MLP neurons of a small language model. Each row is named by its layer, matrix (gate and up: input weights) and neuron, and shows model dimensions 144-207. Each number is 200 + 20 x the weight over its row's rms, rounded and kept within 0 to 999. A neuron's up and down rows have the sign that makes its largest values positive.
A block is one neuron, or neurons of one layer that tend to fire together. Before each block is what it responds to, as a language model described it from the Wikipedia text at the highest values.

Responds to: Mid-word continuation pieces
L5.gate45,215,194,189,170,226,198,191,198,236,209,178,209,169,188,186,223,213,214,213,212,206,213,212,211,184,205,186,179,192,224,209,217,193,220,211,217,218,216,221,205,203,234,174,195,178,225,219,188,221,186,177,222,204,191,206,203,200,180,176,235,200,158,189,192
L5.up45,190,169,195,212,214,206,151,195,194,208,221,225,223,213,223,199,180,202,200,255,193,197,177,171,212,204,200,183,207,166,193,228,217,200,223,239,185,181,223,191,209,231,186,181,210,184,225,232,205,225,203,218,191,236,221,219,204,210,173,216,219,210,179,207

Responds to: Paragraph-break newline
L2.gate2,180,240,189,230,210,196,204,209,214,215,198,203,192,205,191,214,170,202,203,232,202,246,177,214,191,236,200,172,221,180,200,150,210,220,204,188,183,224,220,195,186,179,194,208,218,195,188,228,200,217,231,193,198,183,193,201,195,201,215,201,224,183,177,209
L2.up2,218,218,187,215,203,223,195,180,219,164,197,171,173,206,228,220,170,218,197,238,199,212,205,193,150,195,161,225,201,166,214,215,150,201,184,185,207,203,177,210,193,184,193,173,216,186,165,200,196,214,195,197,189,181,241,193,206,197,205,163,164,212,207,166
L2.gate10,212,197,200,195,180,181,208,200,208,233,202,192,179,183,186,214,182,223,173,209,175,238,185,200,164,185,203,234,182,178,186,197,217,174,233,184,234,213,185,206,185,189,210,169,215,199,175,213,191,199,220,182,197,195,228,224,190,197,226,189,228,232,208,191
L2.up10,198,207,184,198,187,223,203,202,203,234,189,184,147,201,190,201,186,216,188,193,175,240,223,207,181,201,215,253,169,170,194,186,197,205,240,192,220,218,186,184,184,187,199,143,217,206,205,208,183,206,226,175,216,187,214,227,205,170,195,195,212,200,178,191
L2.gate171,201,215,215,207,183,208,207,194,205,249,215,164,207,195,190,183,204,195,194,211,188,230,196,221,209,170,214,227,204,206,178,186,192,211,210,198,219,204,202,213,176,236,195,181,197,188,172,204,176,194,231,183,187,203,200,197,163,187,235,212,212,216,176,221
L2.up171,202,213,199,217,168,212,208,169,274,210,195,182,167,185,182,173,206,204,209,217,186,228,229,196,218,188,192,249,201,194,208,177,183,220,229,186,204,187,216,202,162,194,178,177,187,184,198,210,193,212,226,203,210,195,214,207,188,215,185,192,250,189,185,198
L2.gate325,176,229,210,240,207,175,216,180,208,208,207,196,184,194,231,209,194,218,196,223,181,196,185,220,201,162,203,234,206,170,183,196,195,179,197,196,209,194,194,202,211,160,191,177,210,200,199,208,188,204,179,217,193,182,224,228,205,237,181,131,224,198,216,204
L2.up325,201,182,179,203,195,195,232,230,186,220,187,181,218,207,202,187,196,215,211,195,204,193,219,208,217,201,180,198,204,206,188,203,237,209,191,188,208,203,203,207,172,231,234,189,196,209,165,235,202,208,228,185,164,206,205,210,192,184,244,221,235,197,165,186

Responds to: Paragraph-break blank line
L4.gate3,172,191,175,160,203,175,204,207,188,219,164,182,195,190,184,228,224,220,200,192,236,215,217,192,218,158,179,170,182,182,235,207,244,187,194,185,193,213,221,222,207,150,185,176,199,225,197,217,193,189,222,199,215,231,190,173,226,203,231,186,200,171,194,167
L4.up3,242,219,172,173,196,176,174,208,195,193,172,209,210,191,201,174,176,215,203,220,181,214,206,202,222,224,186,203,168,253,217,194,197,218,166,208,201,219,226,192,232,195,208,199,212,225,168,195,196,224,183,209,188,216,209,201,185,195,164,189,235,181,248,186
L4.gate8,161,177,187,224,217,230,219,205,207,229,219,213,173,200,189,182,188,215,218,223,234,212,224,213,198,217,218,223,196,192,203,221,181,222,196,224,199,182,189,170,223,186,216,179,209,170,199,207,208,193,222,169,214,175,211,232,196,161,186,175,202,180,188,169
L4.up8,176,199,223,201,238,187,168,201,213,218,243,210,171,208,181,198,204,214,228,213,203,227,206,180,173,217,209,228,183,194,217,241,191,224,172,207,219,199,185,207,193,194,191,202,215,211,216,203,205,185,221,198,223,210,187,212,188,190,163,225,183,220,192,194
L4.gate9,180,246,261,206,173,182,186,221,217,209,164,189,176,231,202,196,205,231,171,163,199,184,188,167,199,210,225,218,192,218,241,208,188,195,210,237,229,196,209,196,167,222,191,186,197,198,201,189,210,207,249,188,187,201,177,197,181,172,190,210,221,204,188,143
L4.up9,189,222,235,185,226,191,189,209,207,216,214,192,177,217,206,216,258,189,201,174,200,214,211,192,185,192,194,203,157,200,180,196,212,213,157,233,234,153,204,195,192,207,193,210,157,175,202,209,213,222,234,210,199,177,151,237,185,172,188,224,241,215,205,163
L4.gate16,191,203,203,185,197,181,183,187,253,183,214,193,165,189,215,207,197,207,207,181,226,199,211,187,172,220,163,250,192,176,229,229,231,193,193,182,190,183,216,232,185,204,188,200,243,229,194,179,222,177,180,206,211,209,210,184,217,186,196,224,226,182,170,196
L4.up16,161,171,208,208,172,206,226,226,217,216,195,215,205,191,201,233,217,220,187,181,202,202,228,193,198,170,197,186,199,214,182,174,211,212,192,207,181,189,210,148,181,167,191,195,242,210,173,185,217,176,193,205,213,225,219,239,216,191,191,178,230,225,202,197
L4.gate86,184,243,204,196,213,205,174,236,213,215,201,213,156,202,192,179,198,199,195,196,188,196,211,214,229,208,173,164,161,229,195,204,202,200,180,143,217,224,183,190,213,194,213,181,206,176,185,223,196,217,208,179,172,233,177,188,221,171,193,202,172,216,204,208
L4.up86,180,200,201,158,201,259,153,216,235,202,187,183,192,193,206,219,157,173,213,195,184,167,213,196,212,206,226,192,193,207,221,177,210,220,183,183,174,210,205,215,214,197,222,200,207,174,165,203,198,147,190,200,238,215,204,216,222,196,181,204,182,220,210,200
L4.gate117,185,193,226,189,213,181,206,163,196,210,210,209,196,198,203,215,232,217,197,149,182,200,198,173,203,228,210,212,209,196,195,214,205,172,173,228,177,208,226,184,170,163,181,182,219,204,219,196,205,184,192,249,190,205,188,207,196,200,201,202,196,224,204,184
L4.up117,175,173,221,170,250,226,221,193,199,213,205,193,182,184,188,207,209,200,183,162,190,197,217,194,185,204,226,221,203,213,198,234,214,197,174,248,192,206,207,184,172,182,194,176,224,205,201,203,219,199,190,216,188,222,231,227,214,236,194,208,174,192,198,191
L4.gate165,184,214,229,196,229,203,191,180,167,175,205,226,203,259,187,197,192,223,197,171,205,199,185,196,214,213,181,194,180,189,206,202,185,184,213,173,185,205,219,221,205,182,234,179,195,194,170,203,160,231,238,202,214,194,222,199,175,198,197,197,250,229,211,191
L4.up165,162,196,212,207,237,228,206,202,197,185,205,191,183,209,216,191,194,178,221,184,204,171,190,211,192,198,194,228,188,208,191,201,206,191,203,183,171,201,193,191,184,173,209,227,207,222,203,238,198,140,219,202,210,209,219,192,187,238,235,191,179,220,175,189
L4.gate189,158,208,200,210,204,202,203,201,201,204,152,208,228,220,201,170,189,189,156,202,240,188,203,204,193,172,186,187,205,211,194,202,215,217,222,147,193,168,168,202,206,185,181,201,188,217,199,212,178,219,198,221,184,166,189,168,202,201,210,181,242,191,176,171
L4.up189,194,214,195,188,208,189,198,206,180,213,197,167,203,219,227,182,194,167,189,199,222,210,179,172,201,206,195,182,196,179,200,214,204,188,242,190,159,225,201,180,203,217,207,205,194,175,180,191,153,193,174,185,194,221,211,172,141,183,207,224,195,180,187,203
L4.gate274,178,208,191,208,235,213,209,200,198,217,208,158,176,223,184,197,196,205,192,179,200,210,187,186,175,197,213,222,199,184,217,239,188,191,203,196,159,223,246,193,220,207,191,158,226,212,183,206,199,223,192,153,182,192,186,187,205,165,229,172,231,218,162,175
L4.up274,170,237,198,196,189,195,214,200,198,225,189,177,193,234,217,203,209,214,216,203,189,225,176,198,167,195,234,210,189,204,223,229,195,180,207,198,203,223,203,195,217,176,200,178,223,221,186,222,200,189,215,178,226,200,203,232,176,202,214,190,222,199,210,177
L4.gate282,185,218,191,182,218,226,180,207,169,222,222,159,194,189,238,198,212,187,199,197,231,204,198,202,202,208,189,180,210,236,185,135,226,212,184,210,217,241,209,206,163,164,188,173,219,143,204,209,176,167,209,212,191,187,173,217,185,204,202,196,244,240,183,213
L4.up282,196,239,226,185,188,205,177,207,197,196,211,234,185,209,206,221,213,189,232,219,203,208,177,168,193,204,191,207,179,213,176,229,233,219,193,210,163,205,232,210,213,228,215,264,197,167,183,188,195,174,252,174,205,189,178,217,175,200,210,204,232,187,200,195
L4.gate315,203,187,233,212,194,211,233,213,199,223,165,178,191,229,201,210,208,247,164,203,186,199,185,244,241,216,219,185,188,172,228,226,222,228,203,165,217,189,179,202,242,189,173,196,197,199,183,192,203,183,208,198,184,217,208,217,216,202,178,169,181,223,203,154
L4.up315,154,194,223,217,184,190,243,176,168,225,203,200,182,211,166,208,193,221,150,204,218,225,197,244,222,218,212,213,178,194,204,193,188,183,171,197,192,201,197,195,201,183,190,195,194,184,184,195,186,135,210,206,209,188,200,249,213,192,196,195,189,195,202,186
L4.gate318,198,203,186,204,193,228,157,182,183,179,198,198,204,221,228,228,189,211,196,210,168,210,195,210,198,208,214,204,203,168,211,208,249,184,212,220,215,177,193,191,204,205,161,211,214,174,204,201,192,145,220,187,219,206,217,200,211,201,214,205,223,213,216,207
L4.up318,177,222,185,165,208,199,160,197,211,192,205,203,179,205,192,208,220,203,210,196,149,195,185,193,219,206,217,197,213,187,197,173,242,166,213,200,235,169,196,186,211,196,207,184,213,223,186,181,192,186,215,199,200,197,228,242,201,163,204,194,185,197,209,170
L4.gate337,218,193,202,204,212,196,191,212,194,208,221,185,190,186,213,225,193,228,207,216,208,238,235,230,177,226,177,186,191,211,200,223,168,189,214,171,229,185,216,197,173,198,188,208,221,205,145,232,151,176,208,203,167,185,211,198,189,200,170,194,206,202,155,170
L4.up337,195,193,223,188,215,231,186,235,191,188,182,201,218,210,208,236,203,223,213,221,192,208,227,189,194,240,185,184,201,229,227,197,182,201,217,174,230,203,190,173,189,204,182,209,221,198,165,221,202,152,216,219,208,231,193,192,189,206,214,191,204,227,214,177
L4.gate366,202,204,206,188,175,190,169,212,180,191,203,201,208,206,199,230,198,196,176,256,211,226,196,174,166,209,207,165,194,185,185,234,160,184,176,198,211,180,232,183,190,206,199,207,252,187,197,187,189,207,208,197,216,185,206,213,190,219,201,214,200,212,210,184
L4.up366,155,224,215,196,194,239,181,225,187,210,236,224,208,214,205,205,214,173,188,188,201,229,206,189,203,205,219,200,216,202,184,218,184,209,184,196,183,173,226,200,208,195,184,195,210,150,199,183,224,187,232,190,231,219,205,155,205,218,216,207,208,220,184,193
L4.gate378,192,177,168,189,190,192,176,185,184,209,186,213,157,204,205,151,214,219,197,208,201,183,194,221,196,190,207,205,222,185,223,214,208,173,204,201,196,214,193,204,227,195,183,199,219,199,216,222,164,185,208,187,196,208,205,218,212,192,197,177,214,229,206,180
L4.up378,211,190,214,197,203,178,221,178,174,209,189,192,216,207,176,185,212,218,177,211,166,200,228,189,190,211,217,210,198,177,210,185,186,189,190,206,215,207,189,197,210,189,191,195,216,230,199,208,225,238,228,206,206,183,203,210,179,231,208,185,234,194,199,188
L4.gate424,180,203,213,205,190,235,198,184,219,215,186,217,168,225,228,175,179,219,207,193,240,198,231,216,192,215,176,227,197,218,164,211,182,203,200,192,216,197,226,171,199,206,195,194,157,223,158,187,183,206,181,185,190,218,180,191,180,203,191,179,238,192,201,201
L4.up424,198,207,164,195,249,172,225,196,182,230,189,224,209,190,196,220,209,205,179,168,185,243,200,171,150,187,176,234,209,197,215,230,210,181,217,203,206,184,175,215,187,184,164,189,202,213,182,193,247,222,225,181,230,218,164,200,184,213,234,207,191,181,198,193

Responds to: Verb-to-object transition
L4.gate21,157,201,178,195,207,187,192,204,234,225,227,192,190,170,184,193,197,175,189,242,233,194,195,205,207,158,194,158,185,225,199,180,186,207,203,219,199,172,183,190,192,179,200,165,145,225,194,213,171,182,186,233,159,192,219,211,219,188,160,237,197,178,199,207
L4.up21,196,215,190,214,241,217,213,188,162,226,206,209,204,216,186,245,207,210,198,206,159,206,193,187,234,218,198,182,208,188,187,161,162,187,181,210,192,186,212,235,220,163,187,209,210,201,230,181,216,226,245,197,191,220,217,160,183,194,152,173,219,211,170,200
L4.gate92,176,182,209,194,188,168,214,202,194,196,202,221,200,194,205,189,215,217,208,209,230,202,190,201,183,218,188,152,190,181,179,230,179,202,210,182,216,177,171,232,206,201,200,207,220,225,221,243,220,204,196,200,173,197,224,184,214,193,218,204,228,163,175,216
L4.up92,172,155,198,213,183,195,163,192,211,218,196,209,184,208,199,199,194,233,213,184,228,193,219,194,197,210,187,156,225,157,221,221,189,228,220,194,197,217,210,219,185,197,212,191,197,177,229,209,213,212,195,198,177,214,200,170,202,197,224,196,214,168,169,207
L4.gate94,183,200,185,198,203,184,200,193,206,217,205,213,193,230,196,208,200,153,192,216,200,216,248,210,206,186,231,183,164,217,182,213,206,174,172,168,211,178,170,200,200,238,218,198,245,215,203,205,172,176,232,238,259,219,165,206,190,186,203,205,219,224,209,191
L4.up94,160,190,166,217,227,192,228,186,184,206,214,210,172,210,222,218,199,224,226,211,223,183,215,183,242,229,216,196,182,223,212,196,178,193,236,212,156,191,231,188,167,181,194,226,199,193,222,195,200,187,227,219,195,217,218,206,194,199,180,191,157,181,212,202
L4.gate99,213,178,207,215,223,199,195,209,165,223,201,187,191,181,200,185,160,209,239,201,195,221,225,178,219,237,235,172,207,181,195,192,207,158,214,244,173,220,215,240,182,196,210,217,188,187,186,180,136,164,206,210,191,202,192,204,198,187,173,178,185,188,184,197
L4.up99,205,197,187,185,222,194,223,214,194,191,173,186,206,218,213,194,208,224,172,199,187,202,191,198,221,208,177,186,199,191,231,183,202,213,210,204,204,181,193,169,194,205,158,200,205,221,215,197,187,190,218,179,208,179,223,201,227,195,160,220,199,164,195,199
L4.gate136,188,162,205,222,252,209,235,197,204,215,180,210,185,177,201,212,150,218,235,231,221,221,202,218,238,218,176,188,195,184,220,210,204,193,177,219,210,153,161,207,210,198,190,190,190,202,207,189,215,213,242,186,238,207,202,162,191,181,194,171,227,212,192,201
L4.up136,172,206,169,226,180,197,222,230,204,228,203,193,220,183,220,225,177,191,206,233,222,212,183,211,216,193,171,224,197,199,224,231,192,191,200,199,209,202,179,220,190,194,165,206,213,218,188,201,194,161,197,234,214,204,187,194,206,192,180,180,224,185,234,194
L4.gate137,160,199,204,210,208,229,188,186,210,176,231,171,180,223,157,201,222,185,233,210,226,227,218,187,215,199,162,194,185,254,225,211,193,239,210,234,186,207,178,182,215,201,202,203,217,246,222,224,195,231,193,217,205,179,214,198,173,203,219,193,222,198,195,172
L4.up137,168,161,192,186,198,181,230,170,195,230,195,219,178,150,197,220,185,207,192,227,213,194,192,193,226,188,205,217,205,229,205,187,220,214,171,204,230,188,199,193,212,194,190,185,179,218,236,218,216,175,220,206,187,231,217,169,198,172,196,186,192,233,206,194
L4.gate147,232,173,159,202,215,195,202,229,181,216,169,206,197,204,170,179,204,202,174,203,212,201,175,191,219,219,190,206,187,204,215,211,203,217,172,181,209,204,216,182,208,189,172,202,169,217,207,199,217,178,182,222,217,198,187,198,196,171,165,197,199,191,212,185
L4.up147,199,175,183,198,255,216,187,179,190,187,216,212,223,198,174,204,232,252,206,191,146,217,183,158,203,218,217,211,209,187,187,171,194,205,199,181,198,195,203,229,210,213,159,214,229,198,187,205,220,224,179,235,213,194,185,203,228,208,212,177,226,190,197,257
L4.gate161,188,196,220,251,202,206,176,205,168,190,159,206,196,231,205,196,172,223,187,177,174,206,174,212,207,193,190,187,204,221,205,235,202,205,212,196,186,215,213,208,212,175,223,209,217,191,187,202,206,208,171,206,216,220,185,219,208,224,195,201,198,210,187,202
L4.up161,250,216,192,194,208,198,193,210,175,217,210,241,208,206,206,202,193,230,213,219,180,201,253,186,176,211,196,210,206,216,232,181,205,212,202,215,203,224,193,213,213,220,223,229,228,221,189,208,213,178,202,220,185,212,170,201,202,216,162,193,183,210,203,194
L4.gate188,178,183,200,199,203,208,195,191,224,221,186,222,205,198,211,206,228,202,221,169,186,167,218,175,196,243,226,202,217,191,180,210,186,215,197,207,174,154,200,177,177,226,175,187,160,190,225,168,199,197,219,199,202,183,213,185,209,202,196,208,255,217,215,202
L4.up188,177,185,193,194,200,217,193,202,233,215,175,246,193,194,191,185,222,176,195,200,191,236,222,168,197,206,171,153,200,236,219,197,147,197,168,228,177,201,202,157,216,220,171,199,198,179,193,202,182,171,214,179,176,189,205,233,173,196,185,210,185,207,234,200
L4.gate223,190,217,193,214,218,206,215,159,211,202,198,219,208,178,225,231,183,179,156,184,202,191,230,199,168,202,237,205,193,197,182,231,194,148,222,179,232,186,221,202,190,203,197,196,198,188,163,220,214,173,209,191,192,232,190,195,166,178,184,213,221,234,170,210
L4.up223,190,182,196,221,169,212,213,184,187,178,214,211,186,212,189,194,177,190,195,197,172,199,209,212,202,213,229,178,216,197,181,202,184,216,192,190,214,196,191,200,195,155,185,172,208,200,216,201,189,194,184,206,168,214,224,188,203,187,202,207,183,195,151,192
L4.gate250,159,215,203,206,230,192,175,211,217,226,214,183,187,185,181,226,210,198,200,259,202,180,217,207,191,211,201,218,187,182,218,180,223,179,183,197,219,233,204,214,213,180,190,208,177,205,176,215,195,173,193,184,182,212,174,208,224,184,196,211,202,254,178,215
L4.up250,215,176,214,176,170,256,246,214,198,233,184,199,207,201,180,221,195,182,207,194,198,207,219,202,198,231,219,214,220,220,217,195,173,209,196,228,225,207,228,167,201,217,236,160,192,212,197,159,204,216,169,187,203,198,183,188,201,194,211,185,193,225,201,231
L4.gate253,186,191,181,208,210,180,190,165,196,185,197,215,200,163,234,209,184,228,212,175,186,188,150,185,219,199,221,201,224,207,188,184,206,175,196,209,178,216,230,212,226,134,188,192,188,229,200,222,195,187,214,231,190,188,225,209,213,209,168,216,176,177,191,193
L4.up253,215,185,186,227,191,181,184,189,199,197,209,213,166,206,162,194,212,202,251,209,210,214,207,184,203,169,193,198,208,196,232,226,202,185,198,224,195,185,204,201,212,205,216,207,221,191,208,191,261,175,174,208,226,166,199,218,216,175,197,225,203,176,228,229
L4.gate297,208,233,195,213,207,217,194,246,203,194,205,182,217,200,187,222,224,211,201,193,184,168,175,227,217,186,207,196,203,187,193,219,201,201,196,226,216,214,168,194,226,172,206,197,197,208,211,185,166,209,212,200,181,202,223,198,193,193,202,212,144,223,184,175
L4.up297,238,203,196,220,170,198,189,230,214,212,206,219,203,234,162,190,216,195,220,187,155,234,190,207,159,185,214,206,190,177,216,215,177,165,164,212,208,211,189,151,182,252,185,186,215,204,207,197,213,202,237,164,191,176,204,185,220,162,240,190,194,197,180,226
L4.gate305,207,197,191,207,162,225,163,168,167,226,204,185,179,192,208,210,195,226,217,212,200,183,186,165,237,160,222,167,219,212,234,176,194,236,189,240,177,223,228,209,208,212,164,204,197,173,201,205,158,197,203,188,188,159,229,213,205,173,161,190,219,191,187,174
L4.up305,202,204,192,200,213,185,164,216,185,201,214,168,223,201,192,184,182,174,195,183,205,227,214,211,203,197,204,192,218,221,195,205,259,214,219,210,178,221,206,215,222,209,180,185,212,169,207,228,161,209,191,204,223,241,171,240,184,215,202,216,227,203,224,218
L4.gate331,192,219,228,199,212,256,219,198,197,203,202,193,208,192,207,216,203,200,201,196,200,207,158,173,183,205,184,227,240,233,202,199,217,183,198,231,227,222,237,185,169,196,203,198,239,215,204,177,192,189,182,193,202,207,177,197,173,189,177,186,219,191,184,210
L4.up331,189,216,202,194,194,232,214,211,175,196,194,196,196,202,194,204,213,187,191,183,220,220,181,209,222,183,184,219,237,167,174,208,209,172,174,223,217,189,214,186,188,198,177,203,194,246,208,182,191,184,192,197,206,217,213,178,193,171,192,202,232,205,231,200
L4.gate335,193,195,224,196,211,173,179,187,184,200,170,186,196,202,177,208,219,187,178,221,192,207,202,185,195,193,176,224,232,196,208,198,170,219,239,240,181,209,214,190,195,196,197,203,194,210,195,226,200,238,231,224,184,207,180,187,181,242,156,205,191,182,184,233
L4.up335,168,210,179,210,162,180,166,208,165,173,177,223,164,205,222,221,191,198,198,176,194,194,208,231,204,162,186,206,215,190,190,176,182,200,192,207,206,226,207,207,216,176,170,207,172,205,174,219,204,190,232,190,193,226,214,182,205,182,248,191,201,204,200,201

Responds to: Verb word-completion pieces
L2.gate168,188,208,158,212,207,219,179,200,193,217,256,187,190,219,184,171,214,221,188,194,198,204,233,189,226,197,180,207,208,250,207,162,190,155,167,186,195,166,201,190,207,164,201,207,192,197,239,159,190,211,213,183,234,205,196,186,195,194,212,190,211,204,185,194
L2.up168,183,207,176,215,192,201,229,156,161,237,200,192,200,189,196,196,193,206,188,179,193,186,248,207,222,194,207,184,207,185,196,193,178,175,230,223,218,197,236,184,192,211,205,185,231,166,204,167,197,171,229,144,229,231,216,209,197,243,193,228,222,251,201,197
L2.gate337,203,218,173,221,193,210,203,177,233,197,216,180,235,169,215,215,172,171,232,211,178,183,203,178,208,196,215,232,202,200,228,205,217,179,188,209,190,253,207,196,222,192,209,225,194,228,217,207,201,186,200,172,172,230,186,219,220,223,195,222,180,201,183,189
L2.up337,186,178,165,224,193,189,212,173,207,204,188,198,190,205,169,183,211,184,216,228,229,210,228,163,201,221,221,174,194,243,213,216,210,186,189,226,221,187,136,192,181,222,167,173,180,226,216,201,239,198,177,198,180,194,203,173,205,241,164,187,179,183,140,220
L2.gate341,173,212,187,173,224,210,199,209,200,196,178,206,186,181,216,205,203,201,227,158,202,214,216,190,206,203,231,183,196,218,205,209,191,200,234,187,200,203,198,167,197,226,228,195,204,204,195,191,226,201,213,177,184,202,258,186,211,209,201,188,180,206,167,194
L2.up341,228,189,198,190,213,185,173,185,232,176,201,150,177,196,201,223,170,203,190,203,231,205,157,198,214,207,207,217,196,194,239,232,168,226,204,196,204,191,152,239,193,198,197,172,207,225,220,192,241,201,191,194,201,202,215,233,211,216,214,190,182,205,188,206
L2.gate446,202,195,192,194,190,207,186,206,195,220,181,199,164,185,184,224,199,197,191,204,199,187,190,167,240,179,220,161,226,181,207,228,187,200,204,214,230,235,179,206,227,242,220,172,198,192,184,254,194,218,184,187,194,206,187,193,191,235,222,233,194,197,191,189
L2.up446,188,175,178,228,178,194,234,193,211,230,218,183,181,165,178,210,191,223,183,218,191,203,240,185,221,171,180,207,189,183,213,211,172,201,196,209,190,182,204,200,231,168,198,200,206,165,197,193,218,173,203,208,201,209,220,168,212,204,201,209,191,218,175,192

Responds to: Conjunction after a name
L5.gate215,223,165,206,175,204,175,175,194,210,210,230,225,201,240,207,186,184,186,215,231,189,192,179,190,213,205,176,191,189,207,220,239,206,201,184,215,218,182,213,221,218,176,187,196,237,192,209,154,197,203,186,220,194,209,214,210,165,201,207,208,170,176,234,178
L5.up215,179,190,192,155,235,174,198,200,209,231,166,199,212,176,171,215,196,209,195,226,180,192,187,187,180,190,165,191,187,177,207,219,231,198,220,198,231,218,234,219,206,193,168,215,194,206,181,184,164,203,202,211,213,209,225,166,209,197,196,163,207,190,192,185